{"intermediate_size": 4096, "hidden_act": "relu", "norm_place": "pre", "norm_eps": 1e-05, "init_std_qkv": 0.0169, "init_std_o": 0.0209, "init_std_down": 0.0241, "final_lr_fraction": 0.05, "doc_mask": true}
MLP neurons of a small language model. Each row is named by its layer, matrix (up: input weights) and neuron, and shows model dimensions 128-255. Each number is 128 + 24 x the weight over its row's rms, rounded and kept within 0 to 255. Numbers have three digits each.
After each neuron's rows, "fires on" lists the tokens most often at its 100 highest values on Wikipedia text that the model never trained on.

L9.up3538:131116120169137135099144113160123156137145115104119126104123121176130169102121146146102174155104138080141140137109152106138146122144190089150083074108138116154170124157088128164132113106145153074068089111121138095144129142122113137201143109122154114126152114130080125150122120129099167077111111160152164144119123110154175158114107131093131125104137116086124059122130144138093099096152
fires on: ",", "| "

L9.up641:144104110081133144120116127094144136125151121125148104130113115103123128133122097113116128148144139143137109126149132171143134140153143156121113102122128158124122139131127086126101125156118164136124150135171110118170081088114171091106126133149086180154141123094164124109097099126151182124168094151139124121151122124085105109106141123096110126112137088115097148155107081086222098138154
fires on: "."

L9.up2300:070115179157143154131111126134134107127125104150146097085113125168138131127088141173128141109111103101133139121149107126110112126105142122159179114108103118096160128141102166099095155120143143117140159169120108117136125164123123124107100116111134130100175067116143170110101131161101136109123147172116130118150169155111117152109124120157120158136136111139127160150168111124116135131092
fires on: "in ", "(", "In ", "was ", "v"

L9.up406:143133077093140096187155092131139080113138120151097102121117156131137107147159156118075130137103119122153153106128120112189137138132130145147106109133118068135129137104139133151115105136098143141112074150136161080081112139139138142082107131170089133116143079147141106114154142146109161106151088138087114129160150104108128133152131127114131107145136133162131146119131109179101137155117
fires on: "cre", "October ", "November ", "July ", "June ", "March "

L9.up1796:110152119146128123153131123105124121157099153138114134127095122118155118111133137147115109105106138176099131126164173172142184183130173126130154181107090082093099128097089141156081138134147110126139102123169151113106101151139089144128137122142117149126115143139122142153164166113121097130135160098121133146061115090108114134167076095098195153167148126099116103145194086146128106125117
fires on: ", ", "and ", "has ", "is ", "), ", "He "

L9.up2234:140162139117121118151129177089101141123096099133156089113087123109109123153136113119129155103136139115161124106112123135082165169166144183141097120143078135080112091106111074104121117112113122122127070114152098116113108125123127129154176099126129104142114175107154089102162112107147145097128151134117101102130143086057175129104118101114109138101139153114116109125153114117143178112151
fires on: "| ", ".", "202"

L9.up981:127084152142113099117128130139146111135121108126130116108120104165143096158112159147089145101099092122145088140140136131176172134164129121141142166135101139170130090142152110119149136166170128121125174126039115129185130134164111117129105122145149121126123117099141135156124138090124103144121128116116156137149098121117117139162111136127106141137093157126106114146140160140161137151136
fires on: "and ", "of ", "to ", "-", "for ", "in "

L9.up35:130107143122120137154150144092129133093132172097116102130148143139123172134107146082156134157128107139117101166135116091116117136140106155155132082140112121099136106131126157153124135178098129136113107133118109147136137142160171109184092129144114178084127176077092160138152096098118094155120124148111160128169159141109073112128122080119131159117123115103138121163112133139157173117104
fires on: "- ", ", ", "as "

L9.up665:125114140117100128112130108120151155087118125150110129149154086147106110107085088106154114136137088068117168143173146141132154145164087113095112107129100145096110147128116173096124139139111114092109101154116116131127120133115156122155160108136117129116116118131130122116113127110094142118143081118154134067141126142146128146070146112093154144151129085134129107079140123121091099116132
fires on: ":", "′", "°"

L9.up2538:131137119106120142122115136134163140090126123128175146144135152127141109137159130121124155114135117115134165097127129131076122130138143114121121134123093170104146120130135143146148137114092118117154165152097114098160163121118122138162149149119172118128128139084137111123123079157116145136164086133115095114097116137141102094150122107123128101105130129157169114183159088114141137141106
fires on: ",", "his ", ".", "her ", "′", ":"

L9.up126:114122135143129128115100095093091117129139122114164148058126112118116129105141114111128128099123165166102141107111130106135111134113137146095141141071105112127114097148149129132094149155181111124142139140149134144120136119129125130134161121079111097144123138158135071094103137142161166170116181123109142119114133116151188147195151152097144153146127115135179168114093139145166131097087
fires on: "On ", "on "

L9.up1876:108141140129123093092167122120141121131157137138192155155115130151097105138083123130076107145175127170105138149150139137140093171161129110120131134075126114158118123141129078164121128135140126128157122168144197124141129126087132129138158141143174135100136201137161110132151136109127096128108100165125122119085079170106087087145118099114115148116130153130111156145104162136076101128111
fires on: "Best ", "K", "| ", "g", "h"

L9.up2873:092159144127109141145165102095137130125123130165137113155132128157160100119164133131112137133132177147130145128094107141124151157108141106118111082121116114125188157129071129111168131128122121139103112113139111139100193152149117166173107142155136099076105091154135137134119124115142137105122107141113149135099119100145174132117142147154176087134101125127132121122157125153124117153113
fires on: "of ", "to ", "e", "b"

L9.up690:186126136107118114141133155110155114127126171080137082144148121152126130074134127132130159120125130170142167116081130147145122143144114142107130101089152126156141118103100168106119135106102146168162109129116113132156136156110122131094106084087088112084129108147176176181109067141128101112154112159125149100160130144128127123115131132122129092112118101106123095122104107147141149135133
fires on: "\"", "The ", "the ", "is "

L9.up1095:111144145148108077091099099115099149122110088150139086085091143097103101116139101101172134118174136143119155138163132152131156167103120127116133113111118096117130184086144127167157153173136131136131137162144119135117113146146126159159162145151118142120164130150095154115144134110145157118164139124139103139097150103127113140088104140084132121112088133097120136132113145151133101107166
fires on: "′", "°", ":"

L9.up2362:143105163140125104089143143154102142142123171112106168133131125133147087130128146126119144107153085146130107110138170121138127146144109170105082119105159145171125163143117125084102143136077117124155105141142149108133143130153188140103075156190101180162116092141108163144106118134131129133133111143094123141100113148123108117151138121136146137152133120164148095100125117124152146154109
fires on: "| ", ".", "a ", "over ", "than "

L9.up2717:105114132119106106142108114155156172130127127086106137147138126160117162136105083139143144119054139136135133071113151189129147152106125140144100083146144124146134201065110097157137103114147104104118153149142147134154137117091130150133128145169142083091133110134148102103078118106151173115142120092084129161100145146121091181120152100150105133154130118127157105142155109139145133121144
fires on: "In", "3", "B", "R", "in"

L9.up2938:151119178095123126122088118123145154136146144107130111118197096156076090152135093107087112108178115167133137125112171126144150131111156174104140140082138112138111145160139194127159102165128150136148157132090117103148150133124084131125111151159183107128095156145130137114132137156147140144132139067157106139154161170124114157108137114138087124116117086132113160104114122169118080128122
fires on: ".", "most ", "| ", "located ", "g"

L9.up3307:093125154139155107079122121153072138109120146091139148099107138095124140094141113091119127125126094149153175087094099193113163125128145152111138095145117152089127161160108122087122095152158107172109136128113114101094114133154165141131164159156144123148149108163135122138117145151112139114141122171110155122101101151119122133108103081116177154149157080116115111127113144119152085105123
fires on: ":", "00 ", "°", "Y", "′"

L9.up1879:132098141134143156110098155135137135123082127114127155119174105139111099141134157178114094131082147104128114112129105124160169147122117160117136177110126158136122177135132117114107129114115149117137106129154209149112110099104113132110113121130143157162112150140094120115111125126122163130090136126088100100081166108130126152159091118140139135119161115146145105189115123109173134131149
fires on: "W", ".", "G", "public ", ","

L9.up468:119111090135122139158113099117093093178127113135139119116102112098108145116113114125160164106143133132111150121132159161128161090143147146129122148142107096133122131145143134112101117157138138124156135143094140122159122087115094091146115146159108103082130070168131136153128107125165140145137125074135131159145123078135105161123137114146132112123141115101107106113100112137138122091162
fires on: "f", "T", "-", "F", "G", "y"

L9.up2307:159195136088114136120101109157123130080079093137115104109130156115144151131118122081094117118172131134142139128128141096121077131128121114158106084087094103118143158087130121113144135126113102133134072140144126155118155153139121100164112118110126101147101116135162138145157095124125118124188112147115133078093101142108144133127150083134120132109146127118137111099113085170128142108160
fires on: "s ", "\"", "is ", "second "

L9.up219:133134145158149128109144146101136174148086172111129131084114130150165133095160106149139155115144177081127122100112106127144133140148124111146134136156176101151140125122143095125131148079102199116125147152105144126082116120119167117099106141126144198118120113093116130084134124149124136157112141140108146139170163122135102128102134100125081166126137120143155076111131092113101144152165
fires on: "R", "r", "part ", "alist", "one "

L9.up2649:136133146108109111155139128117137151115146156146139115124117102124122095139139148109072128104156110098149146080144135130156111127090104147137120058142135128143095134105129064104113091152123111131113109111120111098082137131135174142109122125091109136149114179151109109163143155140097109165133128139111126164110138159118125129094134097098108122125154115115110114109115138065122092100132
fires on: "Mar", "Dor", "g", "mar", "Mer", "or"

L9.up455:134124121095160159158107092076104090131153119133101129155151117157137113112142097106130084103135091115110098148114115127120107130094127151138122146127151074131142074106117135123130139136118128138119139105132096125161143153105128181104141188148131118152168114143124122123141111131122180148128125168133163195151167085130086161169140101155119139116094096116119118137151103145180121163116
fires on: "con", "re", "de ", "de"

L9.up633:118106146129126145138143148147100097147156079152156166113140139136109131068091125095114142125185155144124094092116122134141141128126132128119133172144143098138126125172103135107096061106140128127118113156114144098140142135135109151149104092138107150104168103142109141130094128117144155124126102132123112084116143113135079120103110132121135154154137125120139105099107165105151140158146
fires on: "H", "h", "S", "l", "L", "J"

L9.up1010:142162087134112100144089169094133140073092109139147074124132150135124100117093135121143107138146121105125134126160135135154090117155139151139108175141113130153141169129147133129129159146136089132120134121143128132145151116144166099164197135091177131123132097075090130068092136079135107117164091108113111112130144118157107136092184140126115128104115118159127089148094116133144118094157
fires on: "- ", "the ", "on ", "at ", "and "

L9.up100:118067109116141121131155089125099181142121172088140150109091157123124123134113168167092135173094106152084096095117087163167173150119121142141122144144099098142142138152120171130110087126135106135184105136114135157119087155136118057123122130119103135106067105096111083127093110132159126138117108128139130128102112094136138100127136159133129141135135192109155107118114171145116136146146
fires on: "A", "re", "G", "H", "T", "Re"

L9.up1201:138145119148112118103136144126113089119080143103107117121111120112106184107129152152137124149152151120131153151133130098138126122114139106158127079162145139092097093086106135148114152102136114148108161137152149082111205078122111126144142103106120135152097138110096124130133138139116111115144082120087123146136154132121171105130136127146145167110154110141120143126097139099098139162142
fires on: ".", "===", "==", "is "

L9.up4083:156136122146130134175122120149158107116130098153137117131115074141154119116088142150132091129112148059098141154125144102139146167149110110136146104081147136166135150124133111133107128152133180115171136139132138101123088138086148085155103099087157152128089091101132128098086091122134139109180111123129117124136108144118140128114111091091125122124107071137167117085148120132114103109088
fires on: ", ", "on ", "available ", "and ", "received ", "personal "

L9.up523:151098139204102098096134107137136121117140121133169111155142075158125144086135099161148117081153208120144081121142118151101152132132132172123161145141145115117123152087159135170161103122110132138145147143121061146149107136118165158147137117112095155122193114112140136110104122102087110158146134099129151134086165117135121149134136079120147162121145117131176143159149104133157130156138
fires on: "J", "L", "| ", "R", "W"

L9.up3112:110084127140134113163117121140144183139116162115182110111122097127154110138105125135148101127195122109131111156122124106102130099132178095141091129133114142129144105108122129106132133155134146139132162139113132108132108131136085107129111083152124132151120094106132120142128153122149128146160141155154178090119162108146133150131094149116067147100142098122164120145159120161132117116139
fires on: "the ", "as ", ", ", "became "

L9.up898:109145115076136135169178139112132109126126124127082121144137108123132081129127137104116090123122103091169109149137162125147144158113148137154139124138117124124140119163120077106108121145103154125134138124161072154159152131158100170119141132129150128087105125126073162118125096071056135116133145149115119127103094128124161155150142133126124124091150117100135127126090167148125078138153
fires on: "the ", "and ", "s ", "her ", "his ", ", "

L9.up231:127151138117121083149138151113174151138108097118110126098118097144137114124072106094106100106125121148155124111099137120165119125119164101138123132115146122090120155110114167127084127142138181121148144127163137158160148141167141101120072136162177104085144115153143102130132146113109141135108148129165114124099154115085114142138114136131103158180131125106161140098134111122100145119161
fires on: "in ", "to "

L9.up2906:153155110188125132139150198100161093098137108107118132152106099162075113140098149097122170141150146114119133086104162087133158121146158124144105141143116122112169147137140145134106161108120138127123116117155115113126136150146155111100058161109160155098138125137157133149121126093144161156126155127140136106179142101159102193171097103110124136152138174148128100089141162180105113143111
fires on: "On ", "June ", "March ", "October ", "September ", "July "

L9.up2560:111151128151128160139140128130166143119129084164133085161166110080113109130068101113161110110118160139169106093130181101126135162122144083105134085113138073135096137150094135139128134094115083146138120117129179104117113116142120125146123129108101153096099077133137103116098137134150139187146163112148146129166109107158129133163139096117127107129136157135157146106115138088105135120106
fires on: "On ", "-", "than ", "every ", "on ", "over "

L9.up3555:135079149142110158121132133097107134120100123145180180152159113123095123132106142108144159138135105119107119167117150069117074070131128135155128118123125110112164105138126156196116150132077136154136099120162111130101103131087157150127107112159107138139145050127092105106105121129129130105143133146133116122120128132116173149133131159113119176138093188112126129122131170133130185120109
fires on: "-", "re", "Re", "um", "newly ", "u"

L9.up1087:151152150114122147088121087165089152132137146174139139128148164132126135113079095147146144157181138115134142114133125118138141128136150136148138140153135130119168176138137126133129119171154172142183116143129135187097087154100094183109128116139123150158129110104146126135117118120107148132148154093118145162130130134090115111123108138141136139139125113113144143107143124120128124148136
fires on: "A", "O", "-", "i", "o"

L9.up2845:116161159149113137160148104099116151115109127109147094115109104139167115151118131087161164109152129140161153136142124149116115122114152105151172159107106151141168139164109126106084136050146130157151138123138133144172105099144089115127091132127138129104108133085076123120098123109181127146120105116123131117143158085168136118126136099118124132145145123110149104114149134133129118147112
fires on: "in ", "of ", "\n", "to ", "| ", "==="

L9.up3517:131125121118118132163141117121159119145143105108158131128103155107096098102168138110127125091140162117143141119152157106122144137139112120131147145145155115132135106171133108161080122068076153148193129130130119132124187143152126120105092135105150122107156140124144116132125128135161101130109138086102138102135134104140122171142126121109094133126147116143121130085126150124150105114123
fires on: "\n", "\n\n", "the "

L9.up3037:130143093164145111120144099157072126154165140137119119119061140143131124167097120111100124152146110127150146092117145113153114123088141112143149118131124086160135159122168135180103144087102117088140101108158145137114141148107106125176169120159135145133159128139150137154138136142092160120145166137115155189118128158182125117129145125132124117119105143144126092126113137118148121161200
fires on: "| "

L9.up3332:143115141122122153143133080153125128111159095149115091115180129077125113166119090109104121151105166101141137151168117100134115139127149127113139126106127138145150126139124155132183129169125183107109150121163143143142108118098084124136122138151092137135107112123164101116144139108101106115130123161123152112129126137078149087036174105118104108110136144138097148118097154077109116124127
fires on: "O", "-", "U", "–"

L9.up1566:120136148175100141121125106109133137134134086157109159121119121101134161106100139103119118150091121175120144114151134169112090147124165144135141164119106132138107122156133121175145146131150132171134123110114173165148068127100094142141129136133130127079146110129118131169125108119122163149129121121152145157113146139115109133162132088135106073179132113143125122149150118143125149159141
fires on: ",", "."

L9.up2713:116108112127102132133124127097133142172176113156150162125127093121075163125126090142142175118149124130101156106083172144096126143129120095103125130111147086144141116130134120116098100109131169133187142110166111090155132073111127178171115110154148160126098149075156186112114127102090102142135084120124124123166115105133110143129133139106130120134136142151085155128161059111130093133149
fires on: ".", "–", ":", "+", "| "

L9.up36:079120112127109127110152099149109112118142108117095125110131177169104115182172139141085121121109116133147129094154138092128109115099159109093137138143165138156143129102134148107097125112107104132069069135138156165108137149160127138124137115154128115104158154129122138134098137110114158125155182130124091147165148113146132146103156119098135132113143104136186133104110145117113152125137
fires on: "| ", "–", "sp", "pre", "202", "made "

L9.up450:115142120156145118151122152103182132084134108153119159119132167084098142179103135105149178124115113146139148183136111148130136131127123129130197124114103116162171118154153148128123082097104123089122098110098111149137122151131113127112149118149066137164117136153118166133104116156114116170103144092132154148118082131157142168110131127130105108116139132115134095140101139115144126087155
fires on: "J", "S", "T", "P", "N", "M"

L9.up1165:121150128105124152140151138107104146135151127086122087159150101140133126111126147133127138094119105157119117173179086160113111160110140151143105126117116115101118105138150141118157122132071149145076110158108150187090116112166148126145158122100139133147144109122123163143160121114115111113164111124106152089144136125139135128095166095086132134093128114153128117152118115148130126096134
fires on: "the ", "s ", "The "

L9.up60:163133108125159129136149120128148136112127147125100168158113115132159115123141135143146134163140119078148080099135113087152149127111118136139133134144158064118108124099126082143084104165107131142096138103126104096135118102150128099134088141134103122122110127169118164129139148176147100114122104095125143130119111146105148105122093101118081109141150147113148163149124195155152129076195
fires on: "| ", "to ", "or", "known "

L9.up3618:179140146137121110158141095131109137115136162142106140148107097113155112128127147144095106124168153140098133132114153145125109139147131098129121149128150113135106124086115141111149125093114191122110138149102181098090131125131150120166161092082124122120146133127134121139119132084162130149139144134122150145117136142112132130097141044135139170118120119085129122128138156122116126106174
fires on: "one ", "is ", "K", "born ", ", ", "located "

L9.up552:118093116139139155138140141122127129100113140112149132145109083117157101126100104117101165153102160159157119108109141141110140126106152116139115150111158127166111126153113071180137145121077155122169145081168140131137075125126086154114088106135147126147114153111123122117085121156131142144128131098124168133135154135116155137128113089128081140120139086131146081131129163162112067110111
fires on: "the ", "th ", "\n", ", ", "ored ", ","

L9.up610:111089138156121110139113101125153124117160123158115106090089116151141140157091139104162143128110145082118148091132109137158124158129140133143116093124104107141149109137084110118123169138138131151121138155129144128123105149127094170137129085154093110128123141138112095148137117103160100156137113098101131112107105143136168172149127107114100154156136117079121108158107173094129114123155
fires on: "H", "(", "N", "ch", "S"

L9.up2932:110110157152159115101119116128099135125131079123142094126157138123135159103101143082118104168133110113110168150133148140115132114158140099123135111152085105147165170143146131144112110142111104164186119141079106094143140121139092098144121094136095120098121091136124152105121110143058072105125132089162117153124124130138113099188191112142132111135082104144146128089121119107154096119099
fires on: "the ", "on ", "a ", "at ", "of ", "in "

L9.up3337:128142116126109095155093145135129148104111102119153126162126148085106115120109159134109138120147113134121084131145158169112107127128116169148139147121112150165095149160153116122151100132118177138135114114118146142118131168162087138125187174144166120149122122141091149133165110116131135145119140145135107119156085129115105129131116089134126117152150108126166104109117131099126110129133
fires on: "| ", "the ", "C", "- "

L9.up3700:155165147112136113160133125133137115101142106099130147109178155123139133127086103124140109117147142144176143127134125127129154070116160154137118106133073127129136109101130154138138149079152143085133125183134125081139103140118119161139133129135174138130114153145124119127116091170151142118181105100115199132139135159138135139132091120114175123133152104114146146100103110108152139140156
fires on: ". ", "and ", "his ", "scored ", "married ", "to "

L9.up1094:138135184130120125154105136124120159169129161087099126156172130157100133160103146102123176174072123121151199106157172137142126098158109137102135161117102136166119121145134137138124105146124147134173088119114112119154103112090111184168100131140158223177085101168141115118116148129095144093102134113162143136115146137114117142128141104121157130115157134134122095138090090113089101118112
fires on: ",", "."

L9.up3352:121108076081091123138135094122157136105127114136091133126121119111101104142110118135103118115119145128095142137128107099140139096132121149099173137144170121131119122120123167120122091097157157148139115117074130118095139142109104144117145152121129170138140152082104143132124087143132063146136122193121115124101128126098100127095171121128133148193112087134110135132134131102145130089076
fires on: "199", "200", "197", "198", "196"

L9.up438:097161140087136136113149125133114145142142120082148092151152100128105129108125125118075137121160121123136114100076122090127141098124121113134122171127137147159095089148189132184107126118129166142117111122127137156148141147117126118129100149113111166117162146119093141182140095113151112126115138116138142122090143151168153119130186113137111147121128094111121117114121115106117119116130
fires on: "==", "===", "years ", "He ", "== "

L9.up2034:142107124150091130104080126102112148116126137189093159093111112110143143150125123085111172087152148134137118114087097131132130117129124117087111072136107152118159153188132133171124118140135152137147132146133156113095147119116130131126166128102098088131145106115119116118153098115179113151139139167080136146108099109132165136092109175159129125136108086147106117162133141112128106147090
fires on: "| ", "201", "199", "200", "–"

L9.up1044:112156172134106136123137166155128127127155131149122138166109141098101129137075095135125126111129189102118108109129132127124116110093128122138117114137137152094159132150117128175126161134102142083144127155142112169171138143127131123134104102197122134118127136101125173098081125096135130124120156097116110152150116136103147133152112129108121135113101130135129118123136161140129108118134
fires on: "| ", "–", ", ", "- ", "(", "December "

L9.up791:151157131104145139128084138139139086103128125105083184155102103123103119112113122104124111138109109104155148115113135169121153128087147120123126109110134153117195132104135145132140113136104145133142094152078137130158127131131079128144091113162159097120176145160157145151104085149115157072087145135175122165097134098140122079153138102122113102114131126137149128113138118121127069085087
fires on: ",", ".", "-"

L9.up877:145156201100104122088104049133113130104143144115148156154107101106124115116143131117103138138116159100106106146181124079114087101135140163130114117118147177142136150139101125138105142099134116139144130135123116132150071073120148153155157165128140135127143085167112133151106123130119127119142180138113104127123112107136094157094153158184104163153139140128128156123100143106127143160135
fires on: "was ", "-", "Ch", "F", "newly ", "committee "

L9.up2971:100158145141134145112167119089100155142118118130119144146146087104118142112143115100159134123146111170146110150068136141142128119148129109141087116170133120115129128130128126111130168112164091139155111134119172117113147158135129111146130067094141092105118132140111131069117129142143079124135153129122119110141102125120144117136111122094126127115135152153091132120123142111160114136107
fires on: "in ", "born ", "on ", "| ", ": ", "died "

L9.up2313:121161134111094120141115132152163139127135121105150097126113116101153149170118101144150142143160155153162095121161168116129151094134108171120114139162119136139173126089094108083079135130127129113105125156143121109151153115123070102096124133170162131171168141157098133141141172099106109162123121117125123124124177096148151141135140143138148133133116117106124089134138144097139094161097
fires on: ", ", "of ", "and ", "to ", "in ", "by "

L9.up1846:132153117173127126162125101103083124136129176132178104143100090122172123109118131116120158156114150112132129157168167106118144114141152143110111146114125132115074153113124129112137156106123138103132106091139153095150130107134089141105175099145140169134105133101107115134088169090136092137151171105118117105124107132141134147130135080129131123106130136164159151135139156139102118149121
fires on: "was ", "is ", ", ", "became "

L9.up2801:119140164105104196149173131149086137039095159130160089150085132150111120086068143147108158149135124115116142102119120134145132194109154157160152155118148107121118175186121153115167093108117113122139123149136167173138126131149150159127133126161126110092084164135152082106093125149137122118127128134157107101147118125158152087118144149122137113163162124130184164122096170102128127098133
fires on: " ", "Al", "I", "El", "a ", "I "

L9.up603:135090142138115157096112117143107122119120155066131142160175133182110147098101094138146146100151115146143097157141135111113147182127174195128138115151131157079107136109158093096125181140158130124109128152111141099159104110122114138119103119127147098072167147083149126121104130102115191138137132087102154120157090092136153105128092132102124116127120159120178117137102165164145140139091
fires on: "on ", "On ", "born ", "| ", ": "

L9.up3282:054135123145100146142148129127131099122107193137135101157134140149143131157121094148105142087132144132120165143188137066119089131140163176102178141118104129159148119160167163121128123123155143144146160157124100121094115141186079150095105176139111160139095135112125137114124087098128130167126136157115113147104128111173155118154128126133133124132157089131150147182120092109119106105157
fires on: "the ", "O", "I", "Al", "al ", "ior "

L9.up3325:094088147143163104146104097128115119077091134135110155129133112095154123148092093143123169147089173135127135139110112107145112122141101096131085131121127168079133134150179165153101113115131070118170123135106124144135104127120140186096170135116128134083115134137138154100113133189143173093170111182137084111116182142129119116155066139143125135117132118094100076119167108116165138104122
fires on: "| ", "only ", "/ ", "+"

L9.up2316:132144140163123114113120111155094130142113160087093120142183145146152099137135100130143092137147159126123128126149119098115108149127186136111190136112159134127118117085159165132129131163141153136146123111147126145120145142167115081116102132120132132101146145122169131110091157141112153125108121128152110102150088131134150115150127162147118145141109114145149102133120182142104163093162
fires on: "5", "4", "ex", "Mon"

L9.up1825:103109131109114130104136147133122099119146136117134141149165136133146137122100118075113133105105127154119127084082160101101088151126111110115139104162127156100137130117143103155130127147164134125132115148150117135132130128146120120136124107150148124150118140140123156070148114104122161126140128133151139164088111134152136151137133127107171153135131153116130137099121151119121156132149
fires on: "195", "192", "193", "190", "189", "191"

L9.up1163:123139144103155139111120151128139152132118140112119168166169114121150107152148102134154117125101143144097086097137150153114151150140132147161138124179110081094095143152162119105145118174125150098130118083116154105172105128134118108102120157113079136124136118137136151143095136127131124091133100103077188114128124122136127110137128099114109139174093135134154147124136124109139138146135
fires on: "on ", "(", "born ", ": ", "On ", "married "

L9.up2671:133121106150129125100160106138142133161104134125162089144156116152123102135106141105111135103138097122122091140116106148132087132103164105100124101121131085144132093127139119132120138119111134133164098093110163113115077114153099095125092118133139114160084135143095128116120143106139082134123118094115136071152131121129179136112123147130155127127155100126195104146125098139110166158146
fires on: "became ", "as ", "H", "T", "was "

L9.up2647:149085171180111143104114168080121135151101105125112164123138161153095130142064093163107132125126103139078142095166101143122193153147118089135147131178139116128144115125127089101119097095142154121114130123145104115166148135128120146144162147133135145115105117144151104142145115111156122132134130089123158109140136121111129169150074084142141105098098159167100110103148146119143138143163
fires on: "and ", ", ", "of ", "in ", "scores"

L9.up2707:172112151154148136124194128130172144162109138125098177144110120151137102134097149116154130124143117145156092109153143129116114101155123090148145099141096121103132111088120125151124106102156168094129112118109112128147108131164111095145143112168109133149093129134117149138132129117097141128149118151098145134143120109101120104098173137102088089160118157137134115153136102116099156151145
fires on: "his ", "N", "s ", "D", "been ", "her "

L9.up4071:083123148169108090079141096107143129120165120098136116130137155158144127141110135110117161155117139139110117133080137102130109129139123140089113114133163139176172130155145106172121125095119149131133092117167101123118117108133118125096131153118104158073137107172110122138140079131152149129071146118132099137154115143139184138128138093120151159214125124120093102072102111094131094150135
fires on: "195", "190", "191", "197", "194", "age "

L9.up1593:121109138147128089146085120147107120121051128157146117120144077171135130179165149143150168094079179120189114110154155159107115149121158147109151121117123192110137122123127089135145150109122137105156137092126172119107125154133094123151119128145182156127094117130122105131149101095127162147151161144147084147127120097162134091131128072123113090169120149138118136129145113135118100110157
fires on: ",", ".", "P", "-"

L9.up3249:123136129147132155073144118121147151132034108121158102108153076128161170102102187138132110109138112110088188167130130135145106144159137112133124133123134118118112121128145111139119111126131123129133069120144110139124148124117123117130131087125110126090097118155137179098141120162128101150112125105135147128116112109131151133141135163126135152110147120102131144111163107150127144137161
fires on: "I", "y", "was ", "E", "U"

L9.up399:129099127120094127173132086117148130145126092128140132106143113112098113129137117107118147123127155160115147148160138157106144123120102147104086134123119155115118130118123094120115131110115128132125070155141155181132130152086120129131148124185159169164119125103150121080092098098140142093163155114145122184090139166138126091143136116103132094122180156171119094125118136126105121110124
fires on: ",", "| ", "1"

L9.up797:118066140127122130137184165127124151121116119200147162090102092103093096103078133140113110142155096106150122168143121091144115141079122139151114112148176103121119101137164112153101115091145142103142103135096136143067146161092065128105116087162167112135194149154103149173091149130085122122146089133090158172139110085112137108135150125136114062119161123106160125153106134145149125141172
fires on: "s ", "S", "his ", "her ", "their ", "Her "

L9.up686:123118107189152135056132101107129142082129132108116123112112154100086162125130111088135158129088126146134143118143121099148132154100146140139142124144120103124123082124110157155116068118169138119109112113103112094098118124139108126121180121130133124137117122127140096127083125153112183109147150093148105107104114121120144105172159116173121124149155147087134089122153154093128126142129
fires on: "| ", "- ", "and "